{
  "head_dim": 128,
  "activation": "geglu",
  "bias": "none",
  "tie_embeddings": true,
  "parallel_block": false,
  "lr_mult_o": 4.0,
  "lr_mult_down": 2.0,
  "lr_head": 0.00921,
  "seq_len": 256
}
MLP neurons of a small language model. Each row is named by its layer, matrix (down: output weights) and neuron, and shows model dimensions 32-127. Each number is 200 + 20 x the weight over its row's rms, rounded and kept within 0 to 999. A neuron's up and down rows have the sign that makes its largest values positive.
A block is one neuron, or neurons of one layer that tend to fire together. After each block is what it responds to, as a language model described it from the Wikipedia text at the highest values.

L7.down235,222,200,189,182,198,180,162,205,222,206,198,230,223,205,229,204,199,213,206,168,213,214,191,223,183,204,233,176,175,217,190,172,229,170,180,175,167,190,201,201,206,230,239,208,211,207,190,171,198,225,229,208,204,203,175,188,217,198,186,204,190,215,217,170,195,237,147,211,153,225,195,186,191,241,219,187,222,232,179,176,233,191,195,206,213,168,214,221,216,172,200,207,243,203,204,184
Month names in dates. Month name tokens inside full dates, plus the comma after the day, as in "On 12 August 2024", "In June 2020", "May 9, 2016".

L8.down0,217,253,209,200,213,222,193,201,182,170,189,178,189,211,193,232,175,243,191,203,199,197,182,187,142,241,154,193,203,227,219,184,225,213,210,210,197,179,205,138,232,195,206,234,205,186,215,187,208,185,192,191,216,195,179,204,204,187,186,207,207,202,238,168,213,209,174,191,212,216,207,224,201,207,172,209,217,215,154,228,173,226,200,216,232,201,222,201,206,235,198,195,221,178,225,192
L8.down36,223,184,208,179,202,212,204,201,184,187,184,211,178,177,210,198,197,214,143,217,227,204,171,210,187,168,241,181,236,223,218,203,185,222,217,151,182,196,213,197,215,207,229,237,226,165,211,237,170,231,222,190,208,177,193,228,213,213,178,226,210,187,180,206,195,188,233,228,197,169,217,223,201,179,201,178,183,205,202,163,201,178,171,207,202,209,223,159,203,181,192,196,200,138,202,191
L8.down128,226,216,208,184,189,175,198,207,223,175,202,214,170,168,195,178,170,203,202,219,188,206,151,206,199,157,182,207,221,233,179,216,226,206,203,192,218,201,187,244,190,193,213,180,173,211,208,245,197,219,208,219,177,194,186,200,225,198,205,226,213,207,188,239,171,194,195,212,206,209,219,161,176,201,228,183,210,241,222,238,188,203,226,199,192,205,186,252,233,201,174,212,202,218,215,192
L8.down209,213,221,212,199,188,163,229,235,191,175,229,221,197,203,204,184,193,181,172,216,216,215,193,211,175,207,198,180,204,211,224,172,217,206,179,190,223,197,197,224,199,189,197,200,207,218,224,183,222,163,213,204,180,233,240,195,176,187,181,200,215,177,205,205,180,210,184,221,206,242,197,241,170,173,217,225,224,187,247,186,202,213,211,171,216,214,198,200,231,220,185,217,199,196,197,206
L8.down232,215,153,185,199,211,185,196,197,195,224,213,254,211,165,195,195,189,187,214,180,190,208,208,182,236,199,181,205,195,202,194,196,204,191,202,186,216,202,188,177,252,142,255,198,175,177,200,216,210,185,191,204,169,196,207,155,208,239,205,229,219,219,236,187,207,202,230,148,202,177,228,206,174,192,215,206,204,159,195,229,189,187,180,190,205,167,199,220,218,166,216,207,182,204,190,228
L8.down266,230,151,199,202,195,197,205,212,216,158,206,174,197,214,199,207,207,177,214,226,178,217,179,189,247,215,213,203,185,154,162,205,202,178,187,213,201,184,209,210,188,195,200,212,220,184,207,225,162,194,188,191,199,173,226,224,169,205,236,207,189,213,179,202,200,202,186,178,217,211,171,189,241,223,215,232,219,195,208,206,165,212,191,205,226,203,219,199,215,185,214,200,190,187,216,228
L8.down425,199,194,197,206,190,186,201,195,207,218,221,189,211,229,189,196,209,188,187,194,218,204,225,187,163,189,178,229,205,206,222,218,206,179,198,172,175,211,192,195,182,198,227,177,179,188,171,221,246,188,190,188,196,211,190,199,183,192,180,201,173,205,133,215,242,232,202,164,199,163,228,216,213,206,171,188,194,151,219,225,229,232,199,219,203,201,163,189,220,194,221,211,179,170,199,166
L8.down504,215,193,221,223,219,171,182,220,229,225,188,199,196,213,190,217,209,218,160,195,212,173,201,210,194,176,191,176,189,210,183,204,210,202,191,198,203,217,198,194,189,213,203,198,198,181,192,191,142,220,187,206,209,196,217,185,182,183,241,211,225,188,185,190,239,180,200,234,161,206,173,174,237,194,187,210,210,192,231,198,196,203,213,192,189,188,158,136,189,190,186,179,212,220,207,192
Decimal-part digits. Digits right after a decimal point or colon, e.g. the 5 in 115.5, 76 in 21.76 mph, and 27 in 18:27, often in table cells; also dollar amounts.

L5.down49,227,196,194,196,137,199,191,216,202,184,160,193,221,204,176,191,171,177,245,218,187,229,179,201,207,207,177,161,198,241,180,206,230,177,206,204,208,189,208,175,175,189,193,228,210,186,200,210,149,184,207,200,190,209,174,183,190,210,224,201,179,152,194,202,191,238,240,252,181,210,210,231,186,161,219,210,199,194,192,225,217,221,170,183,195,212,203,228,205,213,223,209,197,185,177,208
L5.down74,182,197,211,192,216,202,191,207,197,203,204,179,185,219,183,198,161,204,200,211,181,195,211,194,189,213,210,181,175,206,193,206,170,197,202,189,213,186,183,186,205,173,205,196,208,195,215,215,178,191,223,226,159,232,179,176,206,215,162,217,194,180,209,186,190,222,227,224,196,195,220,226,175,140,167,213,192,171,179,203,242,197,184,201,163,210,186,211,198,175,205,228,205,203,199,204
L5.down95,210,202,222,173,221,200,201,206,185,174,153,153,194,235,221,190,186,201,202,216,202,180,179,211,173,221,205,202,204,211,212,233,176,149,168,185,228,170,207,165,220,192,192,227,256,171,210,209,181,215,199,168,185,188,157,182,169,206,214,216,230,216,193,226,203,199,213,191,210,196,222,218,210,197,196,199,222,199,213,222,206,214,237,255,180,207,179,166,238,213,204,228,173,186,207,175
L5.down137,166,223,179,183,179,200,206,201,214,227,189,195,191,166,167,188,194,211,181,206,198,207,204,221,210,215,157,190,196,175,189,194,196,197,171,218,204,193,199,162,197,189,153,216,180,172,166,189,215,239,200,204,195,230,195,193,212,191,188,160,212,208,184,217,217,197,196,210,153,225,184,206,182,223,224,197,198,226,189,172,214,189,206,205,198,226,180,209,221,227,224,182,199,197,211,207
L5.down168,222,161,208,221,160,200,192,207,220,195,196,163,208,211,170,171,171,224,219,161,234,215,219,191,183,208,245,194,204,184,183,227,206,192,219,195,220,224,197,198,208,176,180,222,188,202,220,210,177,220,193,197,170,240,189,195,215,162,225,173,231,208,229,183,233,180,201,206,161,234,226,209,183,200,181,168,207,180,194,185,223,167,192,250,205,164,213,174,166,160,185,202,205,214,182,187
L5.down235,188,232,173,196,212,235,193,212,191,202,202,235,198,257,195,225,216,194,217,189,172,223,188,181,203,224,189,184,197,221,202,181,189,204,176,185,175,196,216,207,214,196,181,239,173,199,233,206,186,175,140,227,196,199,193,203,177,229,211,213,208,195,214,170,220,201,202,201,244,220,192,169,206,183,212,198,209,199,238,173,187,173,242,184,218,210,210,224,206,183,234,215,228,180,207,203
L5.down388,169,211,206,190,210,180,195,195,191,189,202,198,191,215,178,208,205,205,185,175,182,229,213,195,206,212,206,189,174,230,230,201,194,225,190,208,215,203,190,172,206,190,227,203,179,175,214,180,232,232,191,186,190,219,220,201,196,168,227,208,200,166,210,199,196,166,193,249,226,198,161,193,213,191,168,205,191,196,218,174,241,192,213,194,221,205,198,179,191,212,192,162,210,173,205,199
L5.down501,197,191,226,219,219,220,209,183,217,184,182,184,194,216,188,198,199,224,195,190,168,220,202,179,174,200,206,173,200,210,185,212,224,219,208,199,227,201,191,189,207,211,187,187,239,197,202,198,200,227,222,195,180,221,236,186,227,185,223,218,218,189,232,220,218,197,238,208,211,211,223,194,187,187,178,167,196,190,220,202,203,194,188,218,227,182,219,241,208,210,181,180,169,201,184,186
Final digits in numbers. The last digit chunk of multi-digit numbers, often after a comma or decimal point, mainly vote counts and statistics in tables, e.g. 1,66-4, 4,4-80, 2.-8.

L7.down470,232,209,209,208,180,185,182,210,220,207,210,218,204,220,181,209,243,181,230,196,209,211,162,190,196,202,160,182,216,181,181,175,186,193,213,209,208,232,197,222,191,204,220,185,159,198,157,221,181,236,185,193,182,228,191,223,193,204,181,231,220,217,180,267,226,188,229,184,189,183,175,227,210,233,229,180,185,203,212,195,202,175,211,193,191,195,194,193,217,178,196,224,205,201,236,180
Plural noun suffixes. Plural endings split off as separate word pieces on nouns, such as -s, -ers, -es, -ies, in Jews, soldiers, sketches, authorities.

L5.down243,209,206,221,210,197,209,218,200,235,202,198,201,200,198,254,213,177,212,205,193,198,171,185,219,178,193,176,205,221,218,184,169,214,186,189,196,210,220,190,183,219,206,201,212,174,232,188,181,178,203,195,210,241,221,225,185,201,242,172,185,190,159,195,156,178,165,192,215,203,174,185,195,187,197,234,202,196,164,210,219,197,218,208,202,195,210,212,201,196,193,219,184,171,170,222,207
L5.down316,182,173,220,178,210,212,187,228,200,223,205,152,161,208,182,185,186,193,198,196,198,189,214,195,201,202,192,189,210,185,187,197,225,215,213,180,197,193,172,207,186,194,211,171,213,167,214,149,205,192,173,209,222,230,202,200,211,156,206,215,233,217,223,224,184,203,233,185,197,224,223,216,207,207,185,228,215,207,189,186,179,240,198,238,201,215,209,245,210,184,182,240,189,212,241,183
L5.down361,200,209,169,204,183,186,197,185,208,219,209,194,209,181,170,219,180,211,228,182,238,216,193,231,190,192,215,185,189,226,246,189,201,188,204,211,184,216,176,243,201,228,199,239,205,227,214,158,209,194,200,184,192,201,194,176,247,196,187,186,205,213,219,203,192,214,181,179,171,204,193,200,194,189,198,215,251,227,204,245,187,186,189,251,169,222,204,203,229,206,187,223,197,197,210,201
L5.down364,216,204,166,219,188,202,211,215,193,193,249,206,196,181,212,194,166,231,216,221,187,185,213,199,177,197,174,178,171,192,174,208,202,160,203,204,209,198,212,237,172,207,231,208,164,193,197,190,210,219,203,222,211,194,175,170,169,193,191,205,219,182,180,198,186,196,164,222,202,189,219,189,210,192,213,168,211,215,212,201,184,206,186,186,199,201,210,193,228,177,230,199,228,175,217,217
L5.down395,228,200,191,249,212,167,170,218,216,199,209,190,177,220,205,192,221,211,200,191,199,221,229,172,188,192,191,207,228,176,189,188,197,189,197,237,203,179,158,214,210,187,195,189,206,213,197,228,188,197,225,207,171,211,201,205,191,200,160,212,213,168,195,204,209,232,190,188,191,221,189,239,203,203,200,180,195,227,179,173,165,237,184,184,224,184,177,189,175,214,197,176,195,180,184,196
L5.down402,199,192,200,216,182,202,195,188,201,165,214,180,209,194,196,175,189,199,209,191,218,205,250,193,180,198,185,212,224,207,200,241,195,169,181,217,191,228,182,190,184,235,196,206,184,202,191,146,187,220,217,181,217,180,199,219,171,212,192,198,221,169,213,202,188,183,225,215,207,195,164,195,210,202,173,235,171,206,225,213,184,179,195,181,206,176,179,197,180,220,193,170,227,211,197,192
L5.down430,216,176,178,182,220,227,209,231,191,221,234,183,211,215,211,193,219,246,194,202,196,154,234,200,208,216,197,221,207,214,225,218,195,208,192,173,210,228,201,211,226,222,190,201,180,214,182,149,160,211,221,197,225,187,169,190,194,206,203,241,198,183,180,168,223,195,175,205,225,170,222,209,201,213,203,209,174,178,242,222,197,162,207,210,229,220,191,158,217,201,214,190,199,210,181,173
L5.down443,176,199,219,186,183,201,204,226,228,218,171,230,232,181,204,204,167,176,170,197,196,207,229,181,203,216,230,216,213,160,207,190,187,191,172,211,200,157,214,200,160,209,199,211,196,202,203,189,190,216,210,186,193,201,204,193,199,225,192,181,208,219,190,162,184,156,190,205,202,216,204,237,192,168,178,209,187,170,185,191,191,211,217,171,180,208,232,168,189,227,209,196,244,165,198,196
Clause-initial subject words. Subject words opening a new sentence or clause, mostly It after a period in encyclopedic descriptions, plus some, He, She; also second word-pieces such as the-re, W-hi-le, Chine-se, United States.

L5.down7,215,233,176,198,227,217,241,224,196,207,219,195,210,178,177,195,220,214,174,208,184,203,224,235,189,167,192,190,204,163,207,210,190,191,200,176,198,202,213,213,172,231,205,200,187,180,211,206,159,175,202,200,189,188,199,176,216,207,201,192,226,176,170,208,220,201,190,194,176,193,198,189,205,184,195,210,209,203,194,159,187,205,191,205,219,191,192,211,201,189,210,221,178,202,194,218
L5.down157,180,223,199,217,196,172,226,198,203,179,220,232,152,269,161,242,186,161,196,184,204,200,189,219,216,199,204,201,207,206,192,218,190,189,182,184,193,201,189,227,223,210,207,208,190,202,199,210,248,225,190,170,185,196,174,205,207,213,168,220,181,188,210,253,225,180,212,216,201,195,182,197,190,198,197,192,201,220,215,165,206,177,206,211,184,182,202,216,212,196,197,217,210,202,188,200
L5.down253,193,200,212,202,208,230,209,219,190,205,254,192,193,198,178,222,165,173,202,211,209,238,198,184,222,187,185,179,232,191,183,183,206,200,219,196,212,166,204,207,233,199,199,220,217,208,212,187,178,189,244,178,216,196,197,221,237,180,191,204,177,191,166,196,210,209,172,195,173,213,214,177,161,194,219,229,197,202,209,185,207,189,215,214,215,192,204,231,182,230,158,192,204,188,185,186
L5.down257,215,164,205,186,199,157,172,209,212,212,208,208,201,196,176,197,212,199,183,207,197,194,198,210,173,186,206,200,235,175,171,226,218,198,179,221,221,234,185,225,224,217,197,209,207,242,186,171,206,189,216,207,188,221,204,219,239,223,235,181,244,195,212,190,220,239,187,193,187,184,209,174,204,203,229,181,217,229,227,228,252,193,189,231,206,207,223,187,212,221,198,179,218,219,227,216
L5.down373,173,193,164,209,194,214,209,189,224,212,184,194,249,198,217,195,245,204,209,168,230,199,188,189,157,188,212,206,202,158,241,210,196,219,204,221,223,207,213,228,193,220,205,217,212,192,199,202,176,205,173,228,205,190,213,186,215,186,173,180,180,196,191,218,202,227,189,188,197,223,225,213,197,224,188,207,202,186,196,205,244,218,197,218,187,236,203,206,186,171,225,210,184,212,196,214
L5.down386,228,176,223,198,179,187,198,174,200,198,206,205,243,194,162,187,206,231,202,191,201,225,180,185,208,193,215,156,196,200,183,185,168,183,204,234,211,200,210,196,183,206,200,239,206,230,174,165,197,217,176,164,197,197,192,205,228,205,199,191,192,208,182,228,230,198,208,195,209,187,193,197,208,189,193,200,164,189,207,188,235,161,177,212,194,206,202,197,195,196,189,216,184,201,172,270
L5.down476,201,205,196,209,185,271,207,217,169,188,199,211,222,174,214,187,223,222,219,179,182,214,228,198,213,222,167,202,201,179,240,222,186,211,197,172,209,212,177,195,194,232,218,203,203,151,192,213,220,210,206,195,238,192,228,194,163,206,209,202,204,219,215,228,159,185,205,192,221,208,183,194,182,189,208,212,193,216,187,176,203,187,227,212,205,220,157,159,193,183,171,205,218,218,226,229
L5.down478,225,207,209,209,196,169,201,200,215,204,190,202,195,215,168,197,239,188,205,218,191,198,217,202,186,174,182,198,238,175,193,177,215,200,207,227,231,184,208,205,178,236,157,222,190,184,190,215,192,205,203,211,192,187,208,212,222,198,159,156,186,187,169,222,238,170,211,222,202,201,211,173,194,200,222,196,196,162,199,181,202,186,212,222,187,203,213,187,186,185,194,218,216,172,193,177
Plural noun suffixes. Word-final plural endings like s, ies, ers closing multi-token nouns, strongest in section headings like Demographics, Results; also percent signs in tables.

L8.down4,186,219,175,197,219,177,218,201,193,204,208,200,181,203,177,208,209,195,194,193,206,186,181,244,206,206,180,198,200,235,225,189,171,238,185,191,192,211,174,194,200,170,200,200,204,232,250,200,194,181,206,184,199,181,184,180,193,163,149,223,184,224,249,197,205,196,181,185,215,190,182,180,198,202,203,200,198,210,219,219,188,161,192,234,196,210,153,203,235,212,200,218,213,194,200,202
L8.down7,186,210,200,190,191,253,215,205,190,203,232,220,195,207,182,202,200,226,207,239,184,193,201,220,215,203,173,171,209,167,188,195,201,224,237,186,196,231,199,215,201,192,197,153,221,212,182,186,187,179,200,200,199,180,194,216,182,222,180,194,217,160,218,167,200,253,159,223,200,213,223,155,207,188,165,177,187,183,189,229,166,180,192,215,215,180,209,218,194,233,179,222,182,170,179,213
L8.down10,194,204,217,206,216,186,218,226,226,195,255,211,192,228,177,224,197,157,183,208,190,199,225,224,207,189,185,197,192,213,212,169,182,191,205,201,234,197,217,239,155,213,217,185,177,153,179,184,217,223,232,194,183,226,200,244,201,196,178,225,206,242,197,205,206,172,229,201,196,202,207,218,172,181,226,165,201,220,197,200,213,175,195,195,198,188,216,198,198,151,207,202,212,178,220,200
L8.down175,229,199,204,193,211,180,208,247,211,189,206,179,176,193,172,228,210,188,224,206,190,193,171,200,200,212,203,187,193,213,214,209,214,236,196,196,196,207,177,168,205,184,203,189,194,225,176,203,148,212,241,184,183,211,199,206,178,220,173,176,186,185,206,198,195,186,193,195,212,258,191,180,189,210,209,211,217,241,214,197,212,172,181,186,158,184,219,197,166,257,182,185,209,197,197,208
L8.down254,182,192,199,184,158,226,168,191,193,189,203,221,218,203,184,181,235,175,175,182,211,195,248,233,224,181,163,180,200,214,178,207,162,213,222,183,202,172,178,226,173,185,191,211,191,243,211,212,171,189,190,234,204,174,195,188,169,190,198,200,187,173,223,202,199,218,180,200,212,207,204,201,223,181,189,200,204,223,205,170,192,239,191,235,223,221,216,210,204,200,213,184,195,181,203,200
L8.down343,186,177,172,192,209,212,150,180,175,189,216,179,239,197,186,248,199,188,186,204,183,184,182,201,160,213,212,195,199,192,189,206,183,205,209,151,194,192,233,208,170,197,216,190,186,195,178,212,178,216,260,253,184,151,233,192,198,202,204,212,214,159,223,203,198,198,181,191,172,197,204,197,210,197,190,207,154,195,233,199,217,194,229,200,217,194,212,200,219,186,208,222,207,211,216,205
L8.down451,208,172,241,235,233,225,176,190,200,245,208,166,173,231,220,209,211,203,215,219,191,183,225,230,196,210,206,227,196,189,233,152,182,186,206,206,197,220,170,198,206,173,202,189,195,192,194,216,176,216,219,214,186,166,212,184,182,219,278,208,176,205,237,186,180,195,189,197,185,217,238,219,187,180,215,209,183,183,209,220,220,197,223,187,222,210,193,199,185,183,214,209,213,199,168,217
L8.down510,200,202,199,183,178,205,179,172,193,209,225,239,227,243,221,184,211,239,196,196,202,189,189,200,239,178,169,202,254,179,197,228,203,199,178,210,192,195,172,192,171,180,190,199,206,226,159,239,214,181,184,216,192,171,194,197,172,226,177,202,198,159,181,210,202,178,200,184,194,222,216,222,178,187,212,158,190,232,199,228,198,211,217,199,193,223,161,174,217,213,228,195,221,191,212,185
Phrase-closing delimiters. Commas and other boundary marks right after a completed noun phrase or clause: commas in lists or before "and/which", closing "=="/"===" heading markers, table pipes, "and/or/as".

L8.down101,203,183,206,153,196,228,173,213,175,166,207,208,188,184,202,230,214,200,224,215,228,179,216,219,196,197,215,203,203,173,214,216,197,195,185,147,218,238,193,194,186,184,208,197,195,202,193,182,195,163,162,182,202,214,220,172,191,167,188,199,208,202,196,188,209,193,225,211,232,190,231,188,196,239,188,214,192,248,205,196,208,211,196,222,196,186,186,196,209,181,194,209,196,197,153,198
L8.down119,206,223,195,191,205,204,188,163,211,182,233,189,197,219,193,198,235,204,191,205,184,185,199,197,189,175,183,185,216,178,194,195,230,199,171,212,216,192,206,216,202,238,188,222,180,210,179,211,178,202,208,202,198,198,203,204,184,190,186,200,190,235,200,217,241,218,212,201,200,188,184,221,177,208,216,201,202,201,232,237,186,187,237,191,195,170,209,208,267,230,181,198,184,222,213,184
L8.down182,239,195,188,200,218,208,211,178,203,193,212,223,170,204,180,218,203,209,188,196,179,196,171,199,179,189,209,162,216,199,212,199,232,185,193,206,204,211,201,203,192,200,194,164,216,198,184,192,208,182,187,194,191,159,203,192,210,220,175,229,198,181,195,196,202,140,195,186,137,224,165,211,202,185,220,201,179,210,223,194,206,206,170,158,165,203,171,175,209,198,204,219,191,216,205,206
L8.down206,227,169,189,230,205,226,178,188,217,224,203,205,195,217,188,175,175,192,217,176,201,226,177,186,191,178,218,180,216,178,178,197,224,191,175,165,169,180,191,227,194,247,179,180,186,227,183,142,205,188,184,203,240,185,202,238,181,227,207,226,193,216,201,168,226,170,205,167,182,184,142,219,201,207,177,188,202,208,191,202,194,187,227,153,206,175,177,177,229,210,192,196,225,192,175,176
L8.down249,191,221,206,185,238,220,175,195,200,181,168,196,208,216,185,206,209,188,243,172,258,172,157,163,205,199,228,191,230,199,209,216,224,187,225,188,154,182,171,225,172,184,187,220,199,220,188,188,241,181,208,172,175,178,182,188,236,175,187,169,202,228,176,190,202,209,217,211,199,218,201,201,203,194,176,197,207,187,197,185,208,234,211,209,239,198,225,207,246,206,198,209,223,200,186,176
L8.down387,199,205,198,220,203,206,229,182,205,193,238,199,146,203,181,206,214,225,221,208,204,230,210,210,168,195,180,195,190,183,235,207,217,193,204,189,161,227,174,172,222,216,162,211,232,211,239,173,174,194,203,253,173,201,200,206,170,212,217,192,202,211,208,219,225,189,176,184,193,195,212,170,191,231,206,199,211,183,241,211,222,202,211,165,175,208,203,172,208,201,208,186,170,181,219,220
L8.down417,218,238,206,182,213,169,210,187,218,212,189,215,197,236,208,179,187,199,218,204,217,160,211,205,233,169,200,176,211,210,206,181,226,200,222,185,213,205,174,214,163,223,211,197,202,213,184,193,206,171,200,192,206,169,178,208,223,208,153,192,175,194,214,215,191,215,213,186,214,204,207,245,192,231,218,216,198,195,184,219,233,225,208,189,176,212,189,203,223,180,227,231,212,247,216,215
L8.down469,212,183,170,232,195,199,197,222,199,193,219,209,223,192,229,197,199,182,224,192,197,211,201,171,187,181,166,210,224,202,189,203,214,183,167,227,233,201,188,156,201,211,209,204,177,238,209,243,221,215,212,194,157,206,196,190,196,210,190,197,187,144,149,203,203,158,179,222,193,210,210,218,193,233,195,223,160,194,213,211,222,195,218,187,199,224,164,247,204,198,244,209,192,219,211,208
Plural noun endings. Word-final suffix pieces, mostly plural -s, -ies, -ers, that close a noun, as in basins, varieties, versions, usually before punctuation or of/in.

L7.down505,187,214,200,201,180,195,231,235,212,220,217,226,209,218,205,202,196,248,215,186,191,216,197,165,155,198,205,184,230,223,208,205,196,172,185,202,215,207,201,185,208,213,189,204,189,179,198,215,200,210,200,176,166,208,221,213,196,185,220,197,194,168,229,206,219,198,227,211,170,142,180,222,209,186,163,199,232,158,203,207,203,209,220,186,212,226,251,160,189,219,215,203,206,217,188,190
Number and word tail fragments. Closing pieces of multi-token numbers, especially digits after a decimal point in census percentages and table cells (29.4%, 3,758, 11,280), plus mid-word pieces of split names (Tyson, Macedonia, Zedong).

L5.down76,201,196,181,246,206,229,204,217,158,178,191,184,180,193,213,208,200,160,211,203,223,197,183,223,167,204,177,215,188,175,210,206,193,214,209,192,188,211,191,205,192,206,215,178,214,200,195,231,185,184,224,199,160,190,208,240,215,221,195,128,219,224,210,225,210,194,187,196,204,242,201,223,236,204,214,183,204,208,198,205,217,197,174,212,180,172,197,169,184,209,211,225,211,207,188,202
L5.down90,158,206,197,187,177,200,217,220,186,192,252,197,204,231,217,189,201,208,203,224,182,214,177,202,219,216,221,179,213,218,190,171,199,208,195,175,184,209,207,198,244,204,199,215,206,176,205,172,182,213,186,198,199,172,213,157,185,209,188,232,231,222,202,233,206,213,190,225,219,198,216,233,194,202,244,222,194,199,196,185,197,213,199,218,197,183,207,185,200,196,180,195,228,200,185,224
L5.down128,195,166,247,172,207,222,197,178,211,189,202,184,230,187,167,167,229,223,227,194,196,193,210,188,171,205,199,224,218,181,184,187,196,204,185,175,194,216,182,185,161,204,196,227,180,200,227,211,178,207,192,206,199,188,199,209,224,161,180,183,224,207,163,171,204,131,188,164,203,195,206,230,207,170,204,213,240,187,192,209,167,189,210,217,230,179,208,203,170,225,207,187,187,188,194,209
L5.down150,201,211,220,195,216,215,169,185,188,202,196,168,198,207,192,196,228,208,213,202,194,177,213,240,200,182,200,216,215,211,156,200,189,191,139,175,190,188,176,194,196,209,202,180,213,197,203,209,194,182,198,217,219,207,197,204,179,203,197,194,254,194,178,207,177,207,207,176,181,184,196,178,200,250,199,195,182,220,213,198,205,173,202,183,211,220,177,222,217,235,221,198,221,233,204,200
L5.down250,233,180,195,195,202,182,213,204,206,158,192,219,206,219,214,221,222,162,195,182,207,216,206,226,203,173,191,199,199,160,197,209,235,204,207,200,236,182,182,204,160,236,190,181,220,206,167,191,222,190,212,191,195,176,188,191,208,157,236,190,188,233,180,197,203,215,181,193,200,200,194,184,187,190,179,144,192,190,195,182,193,246,217,220,193,187,176,200,188,189,183,197,186,197,223,211
L5.down283,199,227,194,198,177,187,176,225,234,194,188,195,195,220,191,212,221,222,197,209,181,189,217,188,175,233,194,215,186,180,174,196,223,179,200,203,195,194,197,243,192,194,181,222,203,187,184,204,201,220,223,207,192,237,164,197,226,195,166,175,215,195,169,159,188,196,191,192,152,206,198,210,212,209,190,196,199,209,210,166,203,203,192,170,216,197,174,275,192,188,196,228,232,188,193,246
L5.down287,192,212,198,212,210,189,194,205,201,193,182,224,212,187,220,228,188,193,211,148,196,178,219,204,188,186,189,188,188,180,192,195,184,193,149,217,200,195,225,211,188,205,213,210,197,214,158,192,183,201,200,208,208,155,211,182,217,189,207,205,192,209,210,183,170,219,173,166,199,210,199,182,168,201,202,167,172,246,197,151,163,200,202,203,197,156,169,199,225,174,191,210,209,211,213,223
L5.down419,207,179,190,210,202,229,166,192,197,210,181,195,168,198,183,186,203,221,213,207,205,200,190,221,171,221,222,183,190,165,193,225,207,199,179,232,219,203,191,224,235,184,176,207,252,201,205,192,206,212,249,210,192,188,171,220,186,189,220,169,136,180,190,167,205,199,223,186,187,242,208,224,225,219,220,204,207,201,164,203,206,219,204,185,212,199,203,188,239,152,201,229,200,180,202,197
Date month names and commas. Month names right after a day number in dates (on 29 April, 12 August), plus commas after US-style dates or within lists.